From a checkpoint of a small transformer trained on Wikipedia: rotary positions.
MLP neurons of a small language model. Each row is named by its layer, matrix (down: output weights) and neuron, and shows model dimensions 16-143. Each number is 128 + 24 x the weight over its row's rms, rounded and kept within 0 to 255. A neuron's up and down rows have the sign that makes its largest values positive.
After each neuron's rows, "fires before" lists the tokens most often just after its 100 highest values on Wikipedia text that the model never trained on. A number after a token or word is its count.

L4.down179 [126 146 122 109 172 110 139  78 113 115 137 136 151 104 143 131  96  98 144 145 108  90 132 157 131 116 147  63 149 121 155 162 134 153 134 137  94 148 124 133 123 123  75 162 102 157 127 106 103 133 141 140 155 115 125 118 115 169 135 165 160 156 149 126 108 142 154 121 136 150 122 136 113  88 154 136 125 132 132 139 149 127 152 165  87 164 133 126  95 127 109 138 143 165 150 143 143  97 115 143 156 109 144 182 144 146 112 140 126  73 152 130 113 120 149 116 149 143  83 139 110 122 126  79 140 152 136 108]
fires before: " (" 21, " |" 18, ")" 11, "s" 6

L9.down427 [125 133 117  96 124 158 139 143 125 147 142  69 129 122  97 136 128 119 159 124 167  93  95  90 156 130 135 130 126 156 118 156 143 149 106 116 154 159 137  92 128 172 130 104  96 156 174 102 120 134  95 130 143 116 116 166 136 153  95 100 107 111 158  59  97 124 171 130  95 156 120 126 124 118 154 109 138  86 180  65  95 130  98 144  93 143 128 118 138  83  87 126 130 123 153 123 152 130 150 135 107 110  94 116 134 138 166  61 153 134 118 112 124 100 110 107  77 132 139 111 147 136 135 116 149 158 124 101]
fires before: " that" 41, " the" 8, " to" 8, " she" 4

L2.down655 [119 126 100 117  94  81 118 138 134  85 155 106 101  75 121 108  82 107 147  91 138 105 126 109  75 130  85 117 100 146 119  93 124 147 132 150  99 123 128 128 128 124 190 162 134 100 128 128 113 137 159 130 157 145  90 145 159  86 110 131 137 117 152 154 139 140 123 121 125 116 139 128 121 144 137 129 144 125 122  99 130  77 106 169 138 155 126 113 125 170 118 122  70 138 139 128  94 131 125 120 116 159 116 148 159  76  94 101 101 141 152 132 130 115 149 119 162 122 119 131 138 145 157 136 105 125 181  90]
fires before: "=" 77, "\n" 11

L7.down213 [164 175 120 136 130 144 146 155 129 135 135 138 119 120 136 108 129  99 186 109 151 160 145 163 113 134 114 102 115 114 141 117 132 113 188 136 133 166 110 147 142  71 113 118 131  92 124  95 156 105 165 141 144 146 105 113 110 132 124 121 122 110 131 112 145 123  73 124  99 147 177 130 112 116 132 115 142 121 128 137 144 146 133 142 129  96  87 126  94 116 121 120  88 114 126 115 118 139 151 122 132  97 119 154 177 138 131  22  83 130 121 112 125 142 137 149 110 141 135 104 116 141 140 143  94  95 147  87]
fires before: "=" 88

L6.down736 [150 119 151 138 104 134 133 131 143  99 153  73  96 137 141 175  69 112 133 163 105 171 129 110  82 147 153 159  99 124 111 146 131  89 126 116 149 117 112 186 126 172 128 148 161 153 114 107 135  93 153 148 107 149 134 124 109 130 129 103  73 132 155 154 110 142 139 135 137 119 119 104 115 169 172  97 147 130 132 145  86 128 129 114 145 138 135 100  80  95 119 100 117  99 139 131 164 139 143 146  96 137 146  90 123  91 116 216 146  70 104 178 120 116 128 145 135 117 123 118 123  97 117 176 145 114 137 136]
fires before: "|" 60, " of" 6

L6.down447 [133  94 166 150 157  93 148 133 133 123 112 117 158 130 124 103 102 117 121 148 146 136 157 130  89 105 124 157 129  91 125 142 163 139 176 104 139 131 138 138 133 126 110 110 111  83 132 141  91  89  84 111 147 122 108 157 128 114 138 104 143 165 136 123 110 118 133 147 165 135 108 157 151 158 126 133 115 104 129 170 108 138 130 130 140  75 103 109 129 147 163 117 130  47 121 155 109 146 109 134 145  95 140 150  86 176 147 109 106 108 171 127  85  95 143 129 132 141 148 107 126 143 117 162 101 132 146  94]
fires before: "=" 34, ")" 23, " –" 5, " |" 4

L8.down741 [110  90 125 117 116 153 159 112 135 130 131  82  99 105 156 146 125 156 134 129 118 160 104 149 101 150 131  98 120 152 112  98 127 117 153 115 111  96 148 134 127 183 139 119 100 137 141  85 144 119 136 135 157 104 118 136 162 122 141 115 106 115 137 170  93 137 145 131 119 110 116 145  95 124 174 142 122 113 142  93 123 137 102 117 102 129 162 140 162  93 127 149  92 132 135 145 127 119 166 136  91 101 127 113 137 113 133  17 106 131 163 146 132 156 107 153 118 137 158  70 127 140 118 111 126 105 112 159]
fires before: " that" 35, " the" 16, "." 8

L7.down192 [141 117  80 128 146 149  98 114  97 117 115 102 123 113 152 130 121 119 133 106 133 147 130 131 154 133 156 150 142 133 140  94 137 150 200 139 111 160 129 111  93  64 118 153 121 131  77 124 120 108 146 147 126  93  79  74 145  99 175 142 147 125 111 136 130 115 133 127 128 134 130 112 128 111 131  70 119 138 137 122 122 135 118 108 110 147 143 115 140 115 134 137 123 152 136 147 140 141 145 126 143 138 138  85 106 143 107  85 137 124 150  81 104 133 130 141 122 121 133 137 133 109 107 141 115 110 116 128]
fires before: "=" 44, " season" 8, " Premier" 6, " League" 5, "\n" 5

L7.down177 [123 106 137 153 138 145 113 139 114 134 106 144 137 118 129 103 121 153 102 176 150 114 108 149 150 165 130 133 125 108 132 163 128 151 131 112 104 170 144 138 104 160 170  92  82 136 136 126 127 108 112  89 122 119 119 115 141 154 128 149 123 140  97 138 144 121 115 170 144 124 120 114 131 173  83 155 131 134 145 131 153 131 122 101  88  98 139 136 114 131 146 145 146 132 133 172 136 114 143 154 130 141 118 126 135 117 101 176 181  76 153  98 139 115 130 134 109 142  95  63 133 120 128 116 173 120 163 129]
fires before: "y" 29, "ed" 7, "ing" 6, "ied" 5, "e" 4, "hed" 4

L7.down140 [103 133 115  96 142 132 145 147  92 116 169 110  68 136 117 137 125 152 197 122  98 139 146 118 172 114 139 123 128 137  72 101 135 125 124 128 130 148 141  99 102  91  95 129 169 154 128 137 139 108 116 106 163 129 129 136 116 138 135  95 130 121 134 100 142 156 137 113 138 143 119 107 104 119  83  93 128 161  87 130 119 111  73 122 132 115 123 113 131 147 145 121  96 152 159 117 162 171 104 142 115  94 113 139 146 129  87 162 157 117 130 116 107 106 165 114 134 131  80  96 128 109 127 145 120 127 131 123]
fires before: "-" 53

L8.down255 [122 145 143 138 147 146  98 126 145 136 123 179 188  90 166 145 111  93 114  94 127 148 174 174  61 137 132 122 116 121  91 120  96 139 156  94 162 184 179 108 113 139 153 104  96 127 132 122 140 130 127 154 118  88 144  96 175 140 181 192 132 106 120 119 155 129 115 114 120 119  96 103 105 130 110 141 125 103 127 138 155 106 142 114 144 105 127 166 157 120 153  89 122 123 150 135 121  98 156 134 144 114 150 128 104 128 108 117 119 114 110 139 128 139 139 128 118 153 136 106 154 127 132 119 152 185 102 141]
fires before: "." 38, ")" 13, " (" 13, " |" 6, "0" 4

L9.down914 [141 132 104 141 143 159 148 122 116 161 100 109 140 128 195 148 137 131 113 138 106 131 137 104 149 109  94 129 117 114 148 120 111 120 136 137  98  95 155 138 123 128  84  88 139 166 118 116 133 135 176 145 139 113 122 133 112 133 112 143 138 161 100  89  99 159 162 151 137 102 128  98 138 152 101  88 117 140  92 125 155  91 135 142 151 145 120 145 107 156 230  95 158 167 155 132 134 166 161 134 106 103  91 124 115 153 175 178 113 179 139 113 122 103 110 112  99 120 133 128 105  98 158 111 125 125 141 143]
fires before: "\n" 32, " \"" 25, " |" 6, "." 5, "\n\n" 4

L6.down963 [134 168 155 103 117 139  66 143 174 114 133 132 128 169 173 129 158 138 191 141 141 103 134 153 140 138 103 125 155 167  81 114 136  99 145 133 107 146 108 127 119 138 128 104 135 177 134 138 135 135 159  60 170 171 121 177  99 138 127 169 121 106 161 104 149 160 114  58  86 114 120 161 138 146 139  99 109 117 170 100 124 162 125 140 127 150 109  92 119 148 121 115 136 192 178 103 131 119 140  94 154 133 101 197 111 143 150 156 128 100 124 166  93 116 169 108 129 163 143 150 147 136 117 104 136 118 135 139]
fires before: "\n" 51, "\n\n" 28, " to" 7, "=" 4

L9.down210 [137 146 148 126 110 152 168 113 138  74 133 165 105 120 128 125 122 119 136 109 180  96 115 145 127  96  83 105 132 116  96 123 115 103 147  95 159 144 112 142 145 177 113 111  98 107 112  74 113 164 136 168  87 113 118 109 152 141 147 180 126 154 113 205 121 143 106 139 128 132 144 118 127 138 127 143 135 102 103 132 166 126 126 155 124  91 110 125 130 130 110 150 105 163 144  85 118 107 119 126 167 183 159 150 166 106 112  79  93  85 136 141 124  96 116  95 108 104 135 116 107 153 137 132 137 152 130 118]
fires before: "–" 22, " –" 9, "19" 8, "-" 7, ")" 6, " " 5

L2.down919 [140 131 109 159 101 110 121 166  98 143 136 160 160 137  95 150 144 168 141 131 132 153 160 124 104 146 150  92 142 128 108 103 127 164 135 167 102 103 128 167  37 152 127 122 106 112 118 164  99 100 141 153 128 118 161 166 177 171 106 129 162 123 110 147  85 170 130 133 193 170 106 126 116 104  98 135 128 110 110 147 135 138 142 151  97 121 112 140 147  99 139 134 149 135 145 126 138 150 112 146 141 116 107 165 148 117 129 198 123  98 113  90 140 166 167 121 129 121 105 118 127 136 190 106 137 123 157 111]
fires before: "=" 53, "|" 6

L6.down416 [140 103 157  96 128 102 155 151 149 147 120 178 110  89 134 163 102 112 154 136 126 127 127  93 119 111 175 125  91  90 128 108 149 131 111 141 105 130 174 129 104 165 121 142 109 181 142 154 127 124 119 157 112 136 125 149 105 145 167 132 152 156 157 131 102 125 160 127 113 103 130 107 127 119 112 168 158 122 146 121  84 135 124 154 129 146 137 151 148 120 138 103 109 156 143 140  97 142 114 141  76 140 159 144  89  75 116 213 113 113 144 106 104  97 110 106 125 151 121 114 143 118 156 114 123 105 122 148]
fires before: "|" 77, "-" 15

L8.down313 [134 165 110 124 108 171 156 123 128 121 120 134 103 105 127  74 148 129 118 141 151 110 118 136 169 144 125 122  99  96 136 156 156 105 185 126 172 121 161 160  88 109  92 149 129 124 184 162 155 150 151 129 140 139 108  95 129 145  71 168 111 150  78 144  80 128  86 138 110 135 143 143 126 108 152  80 100 116 114 125 169 111 110 121 128 118 150 103 121 140 142 129 156 150 129 110 105 138 104  82  92 106 116 114 123 133 140  97 106 126 128 148 141 152 135 162 117 136 109 102 121 159 169 111 114 109 137 136]
fires before: "|" 37, "S" 20, " |" 6, "e" 6, "g" 4

L8.down372 [170 155 144 145 172 105 151 136 137 105 114 156 109 134 107 129 152 156 104 161 140 106 165 129 120 112 139 122 130  77  84 152  92 134 155 115 119 100 139 110 103 122 111 142 112 164 124 128 119 102 148 139 158  73 156 153 149 155 120 125 171 112 117 160 148 106 114 153 152 112 117 141 107 128 121 137  81 117 161 157 124 103 111 127 106 144 132  77 111 139 118  99 121 161 159 108 119 191 103  91 123 142 115 105 129 141 141  90 126 118 128 101 109 154 196 132 123 142 120 136  94  92 155 150 137 135 110 142]
fires before: "–" 41, "-" 15, " |" 15, ":" 5

L4.down863 [140 164 169  86 128 138 155 130 139 101 118 142 118 140 140 139 147 103 111 147 129 104 128 119  70 153 119 111 124  97 135 130  94 126  59 127 156  84 143  91 149 147 105 187 150  93  98 115 150  85 116  68 120 177 147 170 116 162 171 136 146 133 143 140 158 148 124 157 110 116 123 145 101  78 101 136 100 123 127 175 160 143 128 168 102 156 133 125 130 104 144 107 146 181 124 105 129 137  95 134 113 136 114 119 130 160 121 173 136 144 134 102 118 123 127 135 126 157 170 149 107 111 135 150 128 123 113 127]
fires before: ")" 30, "–" 19, ":" 8, "-" 5, " |" 4

L2.down366 [103 122 117 170 145 138  67 117 161 132 117 132 153 119 107 114 135 176 130 168 123 109  95 107 126 118  86 134  96 165  79  93 165 146 151 146 132 137 118 128 115  51 124 129 142 125 126 127 120 126  90 187 105 153  70 155 130 157 128 126  82 128 126 122 160 104  86 122 115 100 132 164 137 171 163 116 130 136 112  98 141 121 130 128 169 131 130 108 147 100  97 172 115 106 144  77 118 128 155 118 103 118 122 110  98 106 144   1 161 113 125 153 115  94 119 134 103  91 114 163 123 100 129 120 136 144 113 119]
fires before: "=" 96

L9.down1006 [144 153 143 103 154 105 130 122 164 125 142 101 128 118 126 124 142  61 132 164 109 122 152 134 117 138 157 132 119  72  93 141 130 103 117 117 128 138 118 136 128 184 149 129 112 134 106 152 135 106 175 135 104  92 127 131 171 121 145 153 169 133 184 124 119 152 126 164 118 110 122 132 155 127 118 108 133  92 148 135 125 112 140 111 151 146 105 125 159  84  79  99 119 151 129 115 115 139 129 114 176 115 177 177 106 134 115 146 162 116 126 125 141 117 130 118 139 114 132 120  76 148 121 115 150 128 148 121]
fires before: " |" 45, "-" 6, " –" 5, ")" 5

L6.down241 [135 142 108 171 165  94 145 116 128 129 113 118 156 126 118 133 162 112 105 104 115  96 164 138 145 148 118 105 119 173 116 150 167 134 134 117 115 141 119 148 106  45 101 149 165 165 115  93 115 105 153 142 173 125  94 116 140 145 113 142 141 127  99 123 179 109 108 165 142 117 125 140 141 142 120 134 113  96 148 155 160 143 128 129 104 120 114 107 126 166 166 100 127 132 129 128 138 154 131 110 129 139 120 123 145 123 119  59 147 122 131 131 148 156 132 141 151  93 141 102 124 153 154 131 116 119 121 108]
fires before: "=" 90

L2.down607 [107 131  90  99 105 148  80  93 139 164 152 134 112 155 173  91  97 111 119 134  99 130 151 106 170 105 165 131 124 109 120 145 124 109 116 118 113 161 121 147 137   0  89 115 133 158 121 149 145 122 155 132 137 104 118 157 149 104 159 113 141 140 103 116 141 147 111 109 142 127 154 110 130 128 137  98 130 145 136 167 141 136 116 128 122 122 103 133 134 107 131 156 131 136 143  91 122 112  93  99 152  89 147 138 132 117 141  52 135 133 118 134 142 118 136 142 132 125 113 160 120 157 134 130 138 116 143 104]
fires before: "\n" 32, "\n\n" 12, "se" 5, "=" 5, "ed" 4, "-" 4

L9.down597 [114 115 105 116 138  76 156 146 129 150 138 137 121 117 148  93 125 157 130  75 122  91 134 148 127 134 135  91 144 135  87 151 121 118 123 131  94 123 121 118 117 207 124 107 148 152 148 102  95  93 132 133 135 113 138 133 131  75 126 148  94 111  92 147 166 149 123 165 138 128 137 168 115 115 115 104 105 130 135 137 142 133 113 124 155 104 106 155 130 124 137 127 109 122 133  97 121  94 140 143 123 153 117 129 134 108 123 210 111 148 113  84 159 142 118 120 131  76 135 151 151 132 147 145 160 146 129  96]
fires before: " (" 17, " |" 16, "." 14, ":" 11, ")" 10, "\n" 7

L2.down294 [128 187 123 142 138 135 123 109 109  78 125 110  97 124 145 160 157 138 129 135  87 114 147 171 130 142 147 112 141 108 124 101 136 119  71 153  68 164 126  99 130 152 100 118 111 148 159 131 136 140 135 144 149 131 125 122 165 127 110 120 121 141 137 130 163 108 129 160 112 146 136 147 143 109 132 132  88 143 131 147 149 182 123 132 147 136  83 121 128 133 155 161 136 116 114  87 127 155 135 124 124 143 112 133 111 183 128 115 100 116  99 107 144 138 106 126 111 115 147 144  97 103 122 163 195 110 122  89]
fires before: ":" 35, " /" 13, "\n" 11, ")" 6

L4.down672 [138 137  72  84 155 159 108  81 107  91 121 107 132  82 153 152 101 172 152 112 124 123 144 111 113 133 173 127 104 136 127 119 136 120 136 171 100 142 174 103 105  66 119 131 134 124 127 106 121 118 168  78 117 116 114 130 139 183 161 126 177 120 162 129 133 125 121  91 111 113 149 101 117 110 107 130 134 144 158  97 120  95 185 130  92 127 144  98  89 110 120 129 101 115 104 163 132  89 156 106 165 126  84 107 147 146 176 101 135 109 145  94 129  98 126 134 144 115 146 120 151  87 110 100 132 135 126 102]
fires before: "\n" 61, " 0" 6, "  " 4

L7.down790 [110 110 183 115 117 133 135 142 110 152 140 122 130 122 138 107 129 117 110 149 151 103 137 110 127 150  99  80  92  96 152 118 146 134  81 132 150 169 133  87  95 124 140  98 129 174 141 136 150 112 158 110 136 147 123 113 123 174 136 148 123 120 116 148 126 139 165 116 113 141 135 133 137 142 125 138 138 151 134 134 100 139 124 137  63 118 141 124 115 109 150 151 138 184 124 117 107 124  98 121 168 174  78 139 165 133 167 138 136 134 176 121 158 130 172 168 140 135 126 132 139 141 143 155 134 114  77 139]
fires before: "e" 18, "y" 13, "ing" 10, "es" 6, "ed" 4

L2.down733 [111 124 101  87 136 149 157 138 124 132  90 153 137 125 106 125 126 157 112 126 202 109 161 119 104 152 164 120 135 189  92 112  96 112 123 142 103 113 106  94 154 117 126 113  92  88 123 126  94 110 158 151 124 138 121 161 103 148 120 131  99 115 136 154 144 125 116 142 106  99 155 150 110  99 126 158 100 139 153 129 118 135 138 157 154 152 164 123 149 108 113 132 133 115 102 166 132 131 114 158 120 113 130 153 129 118 142 216 109 149 120 127 115 131  68  96 137 112 108 147 137 163  97  93 135 141 130 137]
fires before: " |" 28, "," 19, "\n" 7, "." 6, " –" 4

L2.down1018 [168 157 138 132  98 137 128 143  98 170 106 141 143 109  84 128  90 115 117 114 138 140 149 106 130 162 123 131 118 138 118  91 157 143 135 154 101 131 132 133 113 134 144 144 129 153 148 118 137 121 143 139 144 141  64 120 144 108 120 112 163 117 168  68 127 107 147  97 114 156 112 130 136 130 108 119  73  97 129 134 154 127 113 141 132 111 106 104 118 136 140  93 136 170 153  81 141 139 125 154 129 127 118 137 147 147 160 169 115 141 131 152  99 126 143 113 109 118 157 164 150 155 155 170 116  92 120 120]
fires before: "\n" 49, "\n\n" 27, "=" 8, "una" 4

L4.down963 [169 111 140 120 151  95 118 147 145 116 151 115 130 118 144 133  95 142 121  89  72  92 129 130 118 109 126 101 127 143 109 131 133 167 152 144 111 160  99 110 135 146 168 135 141 125  91 155 140 103 161 101 137 118  83 158 116 146 124 102 141  59  95 139 100 105 158 100  79 135 116 125 121 158 130 135 127  96 150 118 102 155 131 140 100 136 112 132 131  87 134 124  83 112 124 141 160  81 103 105 134  81 100 144 169 173 138 193 153 160 102 109 185 133 154 160 146 104 164 114 131 106 108 132 107 129 116 104]
fires before: " 0" 20, " —" 18, "\n" 13, " 1" 4, " 2" 4, " 5" 4

L9.down540 [132 180 157 150  70 140 140  91 157 129 119  82 141 154 105 143  89 138  98 161 108 119 139 136 130 107 105 107 120 109 159 143 136 138 135 129 141 139 110 152 144 146 140  92 121 152 150 120 132 117  95 134 144 111 118 139 152 154 124 166 133 115 139 114 131 115  94 113 121 124 146 130 117 139 113  89 122 150  62 118 133  82 135 127 142 147 135 167 111 120 130 175 120 127 132 174 118 139 154 120 123 126 116 129 160 148 167  96 128 125 133 145 157 125 118 121  75 141 156 131 105 196 194 162 152 105  95 118]
fires before: "." 64, "arn" 4

L2.down116 [115 143 159 115 141 154  94 128  95 126 130 138 174 120  99 106 130 142 146 105 131 153 137  72 110 158 176 131 109 153 141 150  93 117 116 139 126 131 155 133 151 149 119 111 138 167 101 172 118 123 118 133 144 122 144 116 101 104 101 133 136 156 114 171 132 107 139 152 136  82  91  83 104 131 165 131 129 124 135 122  98 107 127 128 161 141 120 144 126 105 151 125 114 126 114 143 114 104 152 101 138 125 106 125 103  99 172 200 147 158 102 151 134 116  62 152 120 117 120 127 128 121 134 138 119 111 132 138]
fires before: " |" 56, "|" 8, "," 6

L7.down277 [159 171 108 144 102 129 128 120 137 138 138  98 132 115 157 133 103 107 156 139 121 108 117 113 100 149 128 106 124 108  98 143 148 159 135 153 179  99  81 151 100 153  97 127 154 139 158 156 143 119  60 102 131 124  81 132 148 138 135 130 134 132 130  94  92 120  96  81 140 117 134  89 110 139 140 108  90 146 147 133 146 108 108 119 134  93 110 104 165 134 141 114 165 132 127 120 131  85 164 132 159  93  92 152 132 128 111 183 125 126 132 119  98 116 123 128 103 118 147 139 138 150 154 131  90 133 125 127]
fires before: " of" 45, " to" 9, "." 4

L8.down22 [144 124 126 118 139 102 135 107 122 112 169 132 100 155 135 145 134 157 132 121 108 109 116 132  96 126  93 134 134 120 123 159 142  84 114 133 144 123 117 136  99 130 143  85 150 145 142 116  83 144 141 154 123 120 104 122 124 114 122 149 140 143 132 141 122  97 117 150 118 113 144 144 128 157 125  93 125 137 103 104 146 142 177 133 167 117 127 110 139 120  94 124 119 142 122 171 144 120 145 149  86 129 139 121 120 137 150  66 134 135  95 119 105 134 142 116 135 129 164 101 106 130 145 151 139 149 107 127]
fires before: " by" 24, " in" 18, " to" 16, " as" 11, " and" 7, " for" 5

L9.down538 [129 186 120 134 120 135 117 105 158 119 152 106 114 137 151 129 172 124 116 113  76 130 146 172 112 135 102 111 165  78 129 150 120  60 133 100 140 140 121  85  92  91 126 143 125 154 140 109  96 166 158 114 139 146 135 106 109 107 124 142 104 150 130 114 155 129 162 121 123 150 138 117 149 124  76 157 137 118 145 140 121 133 144 124 138 139 158 126 155 171 142 117 109 107 148 138 127 103 129 141 138 125 119 104 110 136 106  93 113 133 160 108  73 116 149  72 173 106 121 132 147 172 150 157 135 146 124 146]
fires before: " as" 23, " from" 12, " to" 11, " by" 5, " and" 4

L7.down457 [132 146 124 111 112 111 113 123 128 140 138 147 108 130 126 174 124 133 120 157 146  80 147 110 167 110 100 118 118 119 172 124 146 143 116 121 107 135 135 114 108  85 118 142 141 101 149  91 169 102 148 125 128  94 113 171 175 135 121  84 123 144 118  96 157 149 110 115  69  82 114 125 100 148 134 122 160  95 150 126 118 132 118 121 135 152 105 119 130  75 138 147 147  96 110 133 110 153 136 135 114 121 147 131 129  83 119  18 124 105 131  99 138 133 138 100  88 139 132 126 122 160  98 118 121 129 146 139]
fires before: "=" 99

L6.down856 [134 130 113  97 104 166 122 132 117 109 116 146 104 145 155 107 167 111 130 134 109 128 120  85 143 151  99 178 149 165 142  98 117 121 121 131 115 124 167  88  86 124 101 122 109 128 171 133 122  80 115 119 150 134 113  95 124 105 134 123 120 125 133  90 100 140 109 112 111  89 155  55 163 125 133  93 150 160 140 105 176 143 131 120 154 125 118 140 146  86 144 100 128 136 132 125 147 155 124  93  72 109 131 126 144 149 140  68 159 133 144 126 122  81  83 100  76 113  98 153 114 110 142 177  97 154 101 135]
fires before: "-" 52, "s" 4

L8.down606 [107 190 144 123 146 147 106 105 126 118 141 124 123 125 117 145 152 138  89 108 135 147 148 126 121 137 149 172 142 134 159 116 109 159 104 125 145 129 140 126 150 159 158 102 138 128 176 112 196 174 147  89 122 175 111 151 117 135 140 100 103 130 117  98 169 149 169 152 148 128 102 134 144 136 139 140  95 104 131 142  83 156 102 113 117 119 110 116 119 142 122 131 137  91 163 112 113 109 136 116 134 119 106 124 111  77 171 176 148 154 152 114 160 103 146 163 145 113 147 160 124 142 103 160 175 114 158 101]
fires before: " |" 67, ":" 5, "\n" 5

L2.down252 [117 118 101 121 139 132 121 185 101 151 133  76 129 108 146 110  92 122 114 132 141 152 135 146 114 138 147  85 142 116  73 154 139 155 130 152 106 143 138 136 140  80 108 101 114 115 111 172 105 150 101 101 123 114 130 153 112 162 103 124 128 102 152  97 114 148 155 122 145 158  84 121  99 135 150 139 138 156 113 134 112  78 103 163 124 116 107 165  89 122 116  84 112 117 118 157 147 139 120  93 130 142  98 113  89 123 133 110 177  98 122 158  71 107 127 154 120 108 121 110 127 116 116 126 128 145  95 140]
fires before: "-" 23, "|" 9, "=" 8, " |" 8, ":" 5, "\n\n" 5

L8.down264 [105 121 122 125 122 156 120 122 137 153 133 112 130  98 145 148 113 113 150 124  88 170  58 146 116 148  89 129 159 122  96 159 146 114 124 135 116  73 153 155 172 153 116 163 118  95 128 161 119 118 118 143  94 164 111 138 160 156  80 138 130 128 154 123  98 113 130  97 104 112 148 129  81  95 153 113 168 139  96 120 128 101 140 122 124 116 152  98 126  96  87 131 134 117 133 123 143 133 118 131 160 160 120 164 113 130 108  92 126  85 132 157 136 140 135 132 108 109 129 105 116 109  91 137 130 145 201  87]
fires before: "|" 85

L2.down193 [150 142 154  98  94 102 143 128  86 162 149 122 132 111 110 161 122 129 123 153 147 143 118  65 145 125 123 151 120 168 121 122 148 111 154 111 128 122 102 121 146  55 127 128 128  98 143 171 122 118 125 131 151 172 127 135  79 139 101 118 134  91 132 125 152 103 145 142 117 125 196 135 141  92 149  90 116 135 121 150 163  97 123 145 129 131 134 131 136 196 119 151 159 140 130 130 152 112 149 105 116 155 139 127  92 154 149  46 154 159 119 177 137 131  72 129 135 128 159 177 178 165 144 138 160  96 102 141]
fires before: "|" 47, "." 5, "%" 4

L9.down378 [ 92 135  98 167 127  97 181 141 139 134 112 145 119 111 123 131 148  80 140 108 109 125 146 114 106 129 106 143 116 148 116 199 154 154 141 130 126  95 140 103 131 116 149 196 128 105 109 121 114 140  90 118  83 124 145 134 136 157 146 136 128 121 208 127 122  85 132 132 116 121 107 126 142 106 113  76 138 116  73 144 133 127 133 137 106 142  83 127 107 152 105 122 167 124 148  90 183 125 108 122 148  86 131 120 162 173 192 147 148 129 121 144 130 127 109 165 124  85 114 101 144 137 110 150 120 137 122 111]
fires before: "-" 50, "|" 20, "16" 4

L7.down847 [181 152 137 132 100 202 110 120 113 140 153 130  54 116  71 124 107  93 105 163 145 160 119 117 138 140  97 135 115 150 117 124 130 121 123 148 139 156 156 139 162 139 142  96  99 152 140 155 118  78  86 174  92  99 117 158 117 131 121 143 117 113 122 147 144 140 104  81 131 135 155  86 136 109 133 139 119 145 148 117 140 153 105 115 165 119 133 136 122 113 176 135 141 161 127 121 139 125 113 126 135 136  65 156 102 108  95 101 151 118 102 142 122 119 126 119 109  80 140 166 119 134 134 158 163 155 135 110]
fires before: "s" 58, "ed" 22, "d" 6, "es" 4, "ing" 4

L8.down447 [138 141 114 119 127 158 104 140 155 128  96 104 162 121  89 131 142 154  91 117 151 166 146  93 143 132 141  91  86 127  98 132 147 153 178 113  83 104 102 124  86 132  72 108 123 110 113 149 115 143 122 121 129  95 157 166  98 172 130 105 165  92 137 134 100 122 108 133 138 159 159 123 114 113 147 135 128 114 110 124 138 152 131 110  76 109 137 133 116  82 125 120 115 131 127 131  83  89 114 117 127 149 157 145 115  93 115 137 159 105 150  97  77 109 105 107 135 149 101 117 159 168 106 102 116 142 131 111]
fires before: "|" 100

L4.down702 [171 164  97 131  96 118  98 146 142 127 140  84 144  73 121 135 104 154 135 120 124 150  50 153  81 112 121 156 149 136 112  96 132 103 107 106 130 117 153 106  83 110 103 132 139 105 112  66  85 116 101 107 130 114 139 106 109 129 101  83 165  85 163  91 118 125 101 119 118  78 149 118 131 111 112  91 133 156 123 113 153 117 139 151 137 139 143 109 111 148  83 138 124 139 123 131 127 120 156 122 151 160 146 111 128 138 126 102 138 113 124 108 118 124 131 145  99 163 152 120 150 136 126 126 130 106 130 136]
fires before: "\n" 61, "\n\n" 35, "=" 4

L7.down553 [105 146 165 155 102 170 101 142 119 120 106 162 150 144 108 178 106 119 111  88 147  91 122 107  98 117 124 123 136 132 173 109 115 146 100 165 125 138 108 136 114  45  98 146 132 131 143  81 100 115 147 173 116 137 120 107  78 139 125 131 117 153 107  89 143 127  99 140 146  80 134 155 127 120 148 144 137 131 115 173 141 151  82 140 134 142 110 171  88 120 139 141 131 131 110 127 130 108 124 135 129 135 150 133 120 118 143  19 127  82 124 131 125 131 142 167 121 136 159 137  96 129 142 136 124  98 128 105]
fires before: "=" 94

L2.down914 [165 170 142 155 126 159  99 150 133 117 143 101 190 114 115 120 137 155 121 156 123 106 142 125 129 140 116  68  90 129 120 117 117 120 149 152 126 102 114 146 110  53 137  87 148 129 149  89 107 109 150 129 120 153 127 171  95 103 106 124 112 117  75 130 142 180  88 132 130 127 104 159 121 123 126 119 118 108 146 131 110 143 133 128  82 110 140 141 106 116 124 153 113 129  97  96 104 125 150 143 126  91 102  89 156 149 161  45 138 130 100 123 183 108 126 103  88 106 162 132 118 169 136 141 132 114 159 147]
fires before: "=" 50, "|" 4